config = dict(
    n_layer=12,
    d_model=448,
    n_head=4,
    n_kv_head=4,
    head_dim=64,
    d_mlp=896,
    vocab_size=2048,
    activation='tanh_gelu',
    norm='layernorm',
    norm_place='pre',
    norm_eps=1e-06,
    positions='learned',
    qk_norm=False,
    attn_scale=0.125,
    bias='all',
    tie_embeddings=True,
    parallel_block=False,
    extras=['capped logits'],
    init='normal',
    init_std_qkv=0.0238,
    init_std_o=0.00643,
    init_std_up=0.0238,
    init_std_down=0.00344,
    optimizer='adamw',
    lr=0.000498,
    beta1=0.9,
    beta2=0.98,
    weight_decay=0.53,
    lr_head=0.0115,
    warmup_steps=278,
    schedule='wsd',
    decay_fraction=0.923,
    decay_shape='linear',
    final_lr_fraction=0.1,
    batch_tokens=[16384, 32768, 65536],
    seq_len=384,
    doc_mask=True,
    train_tokens=314400000,
    steps=8353,
    dataset='wikipedia_en',
)
MLP neurons of a small language model. Each row is named by its layer, matrix (up: input weights) and neuron, and shows model dimensions 298-447. Each number is 128 + 24 x the weight over its row's rms, rounded and kept within 0 to 255. Numbers have three digits each.
A block is one neuron, or neurons of one layer that tend to fire together. After each block is what it responds to, as a language model described it from the Wikipedia text at the highest values.

L8.up346:133111157112131132122161152160129126125128123154138145111115132097135150133134182174156091093125167143112137060123158132124108139133135180133127163120113146137097128149115146109146128153110099097126125130103103129114224114109153116096133081128100111149155187117137117115136125098124167120126114115145150111102131139164116130161137110136163113123127114132138156159086126138090166117093111096111155122149089114121104126156136167123120116148059142121099
L8.up452:155148104111156146166150151121125145109130152137161185139133118163148129158140142132123135079137095098133150110145120128125141075058101149122143149128129121149145136106114105139107158136137156143119137124132152132092141136115107109122126125124115087175145129135120118106133158106185170165125188119136135112101114148145132124148133134163127141120152097117089155110131085157140111163118114119123135117117133150110165118125141104102124111132113148089133
L8.up527:130139131120114075126155154109163123114142161123126166153107138113089119121122153154116131118152139136143117119133138131130135108081146118161133131125132100141133097143100141100097115147134095126116138131068151145135163166104123123080130110099115107102126086097128076139113112143133122110134150109200108108086117116170125142157131122149144165122124131183110153124124130122128156124133094054114156098112127163170175141143147067120125101150101129141105
L8.up855:099144133120151129147157146092132118105146115160153119166171131119112091133103098156193112140076149122147139093143127148105123104148107143108180088112135120169123102128091167127133132125132102136100088126126121116132126132119091130114126101144085077123144136131149112130132138094132161130145084165085109121066131146135126134188094162080169152120123094096103137110117137134129113134152091151132131131115116153137143109148123131122068129163107107133126
Description: Suffix tokens that finish a word split across tokens, mainly adverb -ly (newly, recently, exactly) and "re" in Three and we're; weaker on and, or, most.

L8.up10:173132095082130164098122111144095054094143135150118083113121133129130075114119129160143150114086077125117130071085098149181130118144137123105131140117182145171101175121134116122128136115116134114165159116099123175113146143131119136134117120137126140131129149159143116155171088109142133133136174140065097139107109083099131099163134138123097096086149147133090109108142141133126146129129177126111107120083093119133113143112128121141093110148105131116161
L8.up50:110143116110087118110113125136135123136139125138089117109136101149144112142124135144162125157147121148093120162139099156128138118153158134111125145077134101166160114100123123106135141165109114113163151091102167151125149120123130164135172117104090170128108144130117135108136095129142146110185167084118095102101089116104145100127119138141112099158133118098107150102116121091141147124108133110102134120077128103130172120129099139140125124147071131114119
L8.up313:181149113101125127164138124167138115118109149104073127134070141105097136144123143148141141129110135112109112135137071143182146148132124149091136108152106122130136130157125107163115156104121140120090166113123139132142128126144130117130129111113124121140120118166133086095129118119119155143113122099117140127153144115127149164145129156156142151147153086166124130124104110127118094122142134133139133059092088139122167110129132116167089135128121144136148
L8.up631:129116129131143117129133154136134144112180095158114142132082142142120090157139143132136133144159108166133114105090062121140115134119136158170127109100138157175082100103132152123125107155125131159142132126097105140143131148151129097155145147146163107107097166193118084140111110073099095106141092144073144147128150088134114111125129133121132118102152135132131136119140122129117138148127126145119226101109128083128125127144101073183071132109113133136106
Description: Final token of nouns naming a person's occupation or role, often word-final suffixes, as in saxophonist, driver, musician, baseball player; sometimes club or company.

L9.up296:132112069082139130166097101120127113138135131137162118131153109115149131145132119154170131137102115151108108137147093158176097103106114159111132126116152148128119086098101114131119147104057171093112175096101064127110110143110121156110143155145139112119136061124102116151130142104121111125113130139115098132137064105117119127130089068056139137128150175096124166134114119172085110108124167161184130105097106125118123116103118137148110130117140137131130
Description: Final token of a noun phrase's head noun, often after a modifier chain, such as investment company, Memorial Stadium, ADR program.

L2.up0:131112147094157134101148136139120145134135104108132150146133154153140138131158134155114092078140122097125101127095091116104094138113129144112119063122147145146149113148144146093119160125123106130088191117153133127107162136143100139071097186137100108142148145150162163151114135096141148113176128116163100161101138111124111135143152139167139108123135139137124097126143104086125150114157128120167128146151115102136135159172124099129114096112091131137154
L2.up80:152110078155104128139161141113094175143141155127159136148114116138148142127113114118148129155116154122102115141154135089151099103139035115180146108132164151154134154174071132114090115140100114104153089141140085119115096153126159137093150108179113132101093129135123111132137123127116104132153103123096136114110116162147112127159159138086123102159170109094164145077075133128136112110153087124092141145113094131109173143145121133146139129149106169084103
L2.up143:094116131168118118154170176106096142121139118054120118112086148116087110152169118112125125101121122145124153134144123102141129103133163110093118148136119159107088202116157137127132119097112106135179102141147122109153136106126164125153123144120127132125150123157145135101140114113129125118115121128163087109125118130108115113128124104125130117157150100129108137142119101112113166083139132177091111133104126175108146103143146122131093176117117159106150
L2.up217:151122127174167087123116156131080083096137150124065134125125103139129154127084143160160119138141125172145138124105109117143133137086140125163163149119166152121077144094138068125150147130139100111123093141148128086079140146125083123112161117138150122124070111151154101125142117142126108097119152101100145119135129156171143127133145162128130133133158114115130132106112143138108151190156143149131138122114114077145139089146123172149159118157090137120142
L2.up242:092128102138092138144152181109119131125132148122121134112097142135062114134166088106099134131135125148133120124186132095122156134083116117134123138134119159152110124117133154112115135139106081094154114108140172050128064163092136135077113089114087132138175125156152139168134115165128147111133136119144131101116115110099136139125135126126136135111106141105131156109161044109123129133128119140125159143167183109102135105120134145103108135090129078141115
L2.up448:142118120131132116126133115125100147131145131132066138123146136155112171139116078125108094137153130124113128111163108106124134133136149156130146124142127129154119188105146142106107157144093110158102151086109099091112116174121136135115127109132146127114119108184145130135117106123140098118146140138128119156122148110141107114164086088145142133153131174152141111121158124107096123133164149137158154102123109134141105101063119146110087123093112171151166
L2.up483:122149115158162091126137131119077099075162146119146094156133119130118119123136101157079157099139125148138102126137133168149100151147128146112090146097161113114098128159158114110122109162102086101145125153159149100112105090154133117095141071139111158119147164150142094142155080132097095091124097173108108195112112126103146109092119131138125112152127124142170088144114160135114146139149109112101102145113124119155141084154133110156118126124126123132128
L2.up487:148163114159134083094122138122103145218103107135089105121156134124130146125113125124159107139123160117160151094098119101085124090130159122169113157145124143137092122084096099097187137121114115124148136144153157111149103141150130103141088132102104119104065118134128109111172089133133103123133141116108134106115129178144124153127153103134141110145119114095144132163151096133127165161141137117155094147132116151127116135134173141099138128155125139130110
L2.up545:124150124155115079170111170144093147099133170103116124148134124117096113130125138105126154102159108113128130159105142091131136116123123119115169160111114131144088155128143157125089118157135114162127159108140130064100147135102090161113123118139135140141102142189112143125138096139153083109154130095130097111143081115117134139169121085141117137145165088165123115085135095113103129132125135152127135109182158131102172110124116137099112152119098143043173
L2.up562:150120111108114086112107120112124113138141103155126114110170128116123110154091122167161102146131123153118108135107155122137124091128141152173162132142190135114112117120120132136136119158103150133115103149136114152133131150089088135105094119137138126155126081129180100156122135109175139126137138133131085122142121140138094162161118113135139109138136142070130135081105095168116124119128145162083164140098190152126097091098119125083127088142113142107152
L2.up588:109144111145123068106108140115075130138146157112130069131136123134146163147144118122127122143151122132147119141148165132130145117156077117152175162147143163132128163121133149114105123158115118155131162116152108074139177120085112135116163057125150136111095127175162103150090092130128104125187131181106108149113150108123118126121138137112129127174143147171138145094106147137135110141143119138150123110128113083134131096088127154078168127134125125097158
L2.up658:109134168153076120151097104107139111129103150148117150161150089148126166094123135115109163082157134147132151144117159106190165160135159128070079136102136121099106141102163140127113126141113148105106140148107109081130168156154125148136108101163159097128088119145151098128120076110158107113115159134138138110127121158160114108127133110138159141156137156129098135094118114137118131103125140095126115076162180154138183117103114144146129117170126124112144
L2.up689:094146141145107121108148135132106134111163118151109113132129110155117124125147094121097164124117123106171116132142131147077142135142137158106102158119139156101101133116145171113124118152133171169138133109171167092135111132119162124093107103093153124129119136164131125118175157138141119147143137151155110139117137124122104108127153138104109121130121137094118122137098129110119164122164122133163098105144135152142139118160106154070144137123111143111122
L2.up774:106134126151091100117072180126115139155168088109123151150123117073089130164144166102147112172124148163096123160101152130166112104145154112110109088082139084135141129141146127162130126148098142065176080171174161131121146143133163144154176121125168135114136115126106104133108084130153093101179168148119080139102118109114110162143136108148163138143129102146133096124172131132126127149113149114106129134159110163130124145128110135089173125111101130124150
L2.up891:131135112167108093140100115130130149145141158126102090125126140108102162152112181114125100135177119146138121130128177096156095116118117128122172158131148091146118135145100122149096120166116132173134149096111125096126151150091157136099076137129153149145137114141156108150092134143152141106109093149111145148152138109102123145119120107170177136154126080115136130122114111143139154095138148109099137131158184146108180129128183159107131129099084128095118
L2.up895:150127163140079074153113123126098151150156137152114148162107042163080143132119163151120102134126139146114111117103134156139128158167106122115096101118088140140140159114161114128075150131117137158095138130159113118132151110127131124134152119121152152124135124122102123147119138093140149122143126085139131143131142149129148114099117088148126120120130162098168134100116116099112121090153107101167106099093148146137139159112171126132159103174120128123064
Description: Prepositions and articles that begin a new phrase right after a comma, line break or table pipe, e.g. ", with", "Species of", "| at".

L2.up97:125100097085113122099147176107113058091143166137072174114125147115158129161137123163153145131119132097121108116101123145131135127121132142115136083101147109093147126167100090148113130163117101134160080109156136133125136152130148109171169118154120120132116135129131095111141116069071107108126150098129122111119152182138104133109146130091156130139171129128163124108131174115140168131099149108085140094123106130100119143152204129087133163175120154111100
L2.up215:135138108096146152169118091128095129119152156120104134125135120122074128154120135138136116116134118137135121158114115128107126115100129144133143073113125104178071137089118116147109104108094125133140154068141143117144132161093126127141112115101152104139131171164159074141107127127096154134133122153139156148140129105168139117156103130092135146114166133136167153111131115101130158119153180140134124095118126091133169125142095145163130114089099155099112
L2.up218:145129157112102118183109152112072106130168099111173138098130094157107114181160155129134165140131092161124101101163110135124152115099142147154101100095099176107090148111131146108149155178109128117107158118099117160138135098146136148109191106122161126138118123161153123083157158093140086098153156142152114110145154151113096080107113107129141114125111149127112166116111145120122115155121166115077142090109156139140122113142084088089118129165103148122138
L2.up271:119138147121094109134108120123115154115143159138106129137102142145136132114178074105096126141134143178073082127120104139144111104156160111107131127083109138130101178095131083101132156133109120145141133108132122111150134132139103134110171123155151121120111143143143133077076122100099114112146183117133139139133136114165093099121077135190162097132097142141168127151147189114119161114138149140086165112119129108118126167089117132169181112112093126148146
L2.up425:160113156132100118146104133108074159110133115151103139121152089126132086130135120119121086113123126125129104117125121076117135141115148134123146146150158119165046177080141168117123159117105070134141151126130125151132126100103104140096103104134131137135132114159164159122156138150095116144115148151093091119121124151149111134153095144140116119122124118174135103131128070142114138139151122194143096130097141150073130139084133158112150136125125154131195
L2.up429:102106176171153081149123142113104113116149140135132138166164162140105107112134126149099113149130153134118136136102145146151157139097152102127143130128106147155131116103135130104140147180090107099131098133181110109147120144124142105108089111145137125128124173154105084154151131127115135106146128134133096140115166137161142073134129148147138131132119120161152124105138113137110170162148111099110119136113072139101130171093099121099162141145139153155168
L2.up477:131123132123126140127084157113057109124146110092100119134173143151108124119171155127097147157116140159130115106149117158100131104100138167124085120136131128127083156100131148110136112166088132121147093165142107120130134138175146153131179134128117127120120145156187094120109162106088098108128130135103103147128154141182117075121110136144138150137117159153117121125135177103122147164134154134104091091098110099123120104142112129140129163102086156127161
L2.up504:141121138145160148128123124140123099111113178113108130135107154124130196150157150103135123145079141186149136150134130123121132159139139158129126103116111140133106134131124097139135132152119111143171136117119145155085150164182153122129177137114138123135102154175090108096105130118126107106105135122114143145160175141157112111161112123121138134143162117130091146142128114083112229132141120130105082069086108153120109148161100100200105162094126143132126
L2.up541:142126092139092142126130119125072113131142148107113096131149146152088105131144132146134143105120133180148118108089126127130132082120141150111110115158101105138097179112138162115125120154131114163131122095137129143154161141120154141128134109137106146142136155191199097105156140124129086116116144101150159152137141136104082090118117139118107142158104141170113158128100148147109129150154163166105106090122118126134099115173117081114125156115057134154156
L2.up552:130134109084098132174139119129096107134162114132122128099142124083105152133131117125145119155125104151150140137129097127187092123090172146151144139123186154194129113058129136127118114136118153141142125129148105130124123206095128126072135134100125133128072139145156118086128111129178143091109131128127118124085152092119163106126148118156119139135111122130110116135114165119131162118133164124135139104173140160130104106123099134131155111163135121164152
L2.up661:064112151132130099147100130119117151112164121126086133143148137143095146142158146160076144145143126162114102106129132121098140167103141130102146106126102179122112187127122142118137126141109144098113068141129143135118166136152179132110143081140124124093124111176112094122114161093138158093140132076141108139130128122168122106126116121139155122138127138168131159126121116114112152098127110155083115120099097092103126165118097154120108117139106101130146
L2.up665:118134152114098147089096149154092081123121143122082140148117100127106131107141137147136116165131154162135108103185128110137137117110136112106110123112101137106099226116129096152089146148144070163145098114148105118135125148155133149172119168119116134116131126119145135140088134106081128112163157104134117074144130168129099100137125130123158132161121165111138166128114086123094096128140146181126139135076117110114107134125116157147136117185114118118150
L2.up704:119109114108147100105112152130109107102132156182149088083143106144126132155124135137152165171116146123164097118103136112108127114158140119148124109092180108135096127137097121090152116113122125086130086139134093104101130148072149137142154126130152133153106116152078091144144140136113117087127141128084100160129128139123130145109142187122097125143145144125111102101118171128130207129150108076139100118099121160125117101097119107105098112164112148103146
L2.up798:113115159116056115173134104133068126171108135137104155109115140121091135126117106137166079145158156125163076109118126135159157067141087147108076133122171133104118201102130170125130167146103161158136100130147135120130122162109144143119131102142156125157129142120170143124081126103140158112100138103150096165084163098113092131161130069113114155148107130164154113104144162140105110127170084154123145133105119163133158114135130179116157118111119126097189
L2.up812:126108149145179164106161110129113122107165159121111085121113145131100135110168164149102134145101141150136109123088102154090090127123136112118127099117183137117078137171119101116175143119112102101143106110132096076157152092168114119118150136139126121154123132157113110090179145122098150137120163197103106157115162144140123077103126053127148138132105149138130136114108097110103200122143102142110129141085109130076119140156109101126122149097139131142146
L2.up833:144106151104087089125145145152114098127142081101084102094124118151107135141131127111087126102124157181100100111164143163134126168111115112099128114113119106182050191065147111118116150129100115102112141152154188091108107120127079130105175112137147131130128137128151093116102134128141136115139149157101121173079121117160109131122112137172106148135111161164120126167142097146100151065116168131102133119102102149115113110120111153126146102151129160154168
Description: Head nouns and colons that end a descriptor or label before its value, e.g. "Bengali film", "studio album", "Species:", "Postal code:".

L9.up324:144153096093120082149135124099128138139151112119140179111133155121098152139147120121131079120142101130146113125116128116163142145127142138130117145155196166139149139153141070142119127111097127134084123164146108162081134151117146124128123117146127120114176143152134122103155096142133083139138073159108128142081132104137144105153153079145133151112169129107139108121123084123120136146133123136116142154147126098119118108123140146118123103118121131116120
Description: Mainly the word "with" (doorway with, units with, With ferocious wit), plus verbs like include, contain, feature, provide and endings of split verbs (fin-d, caus-e).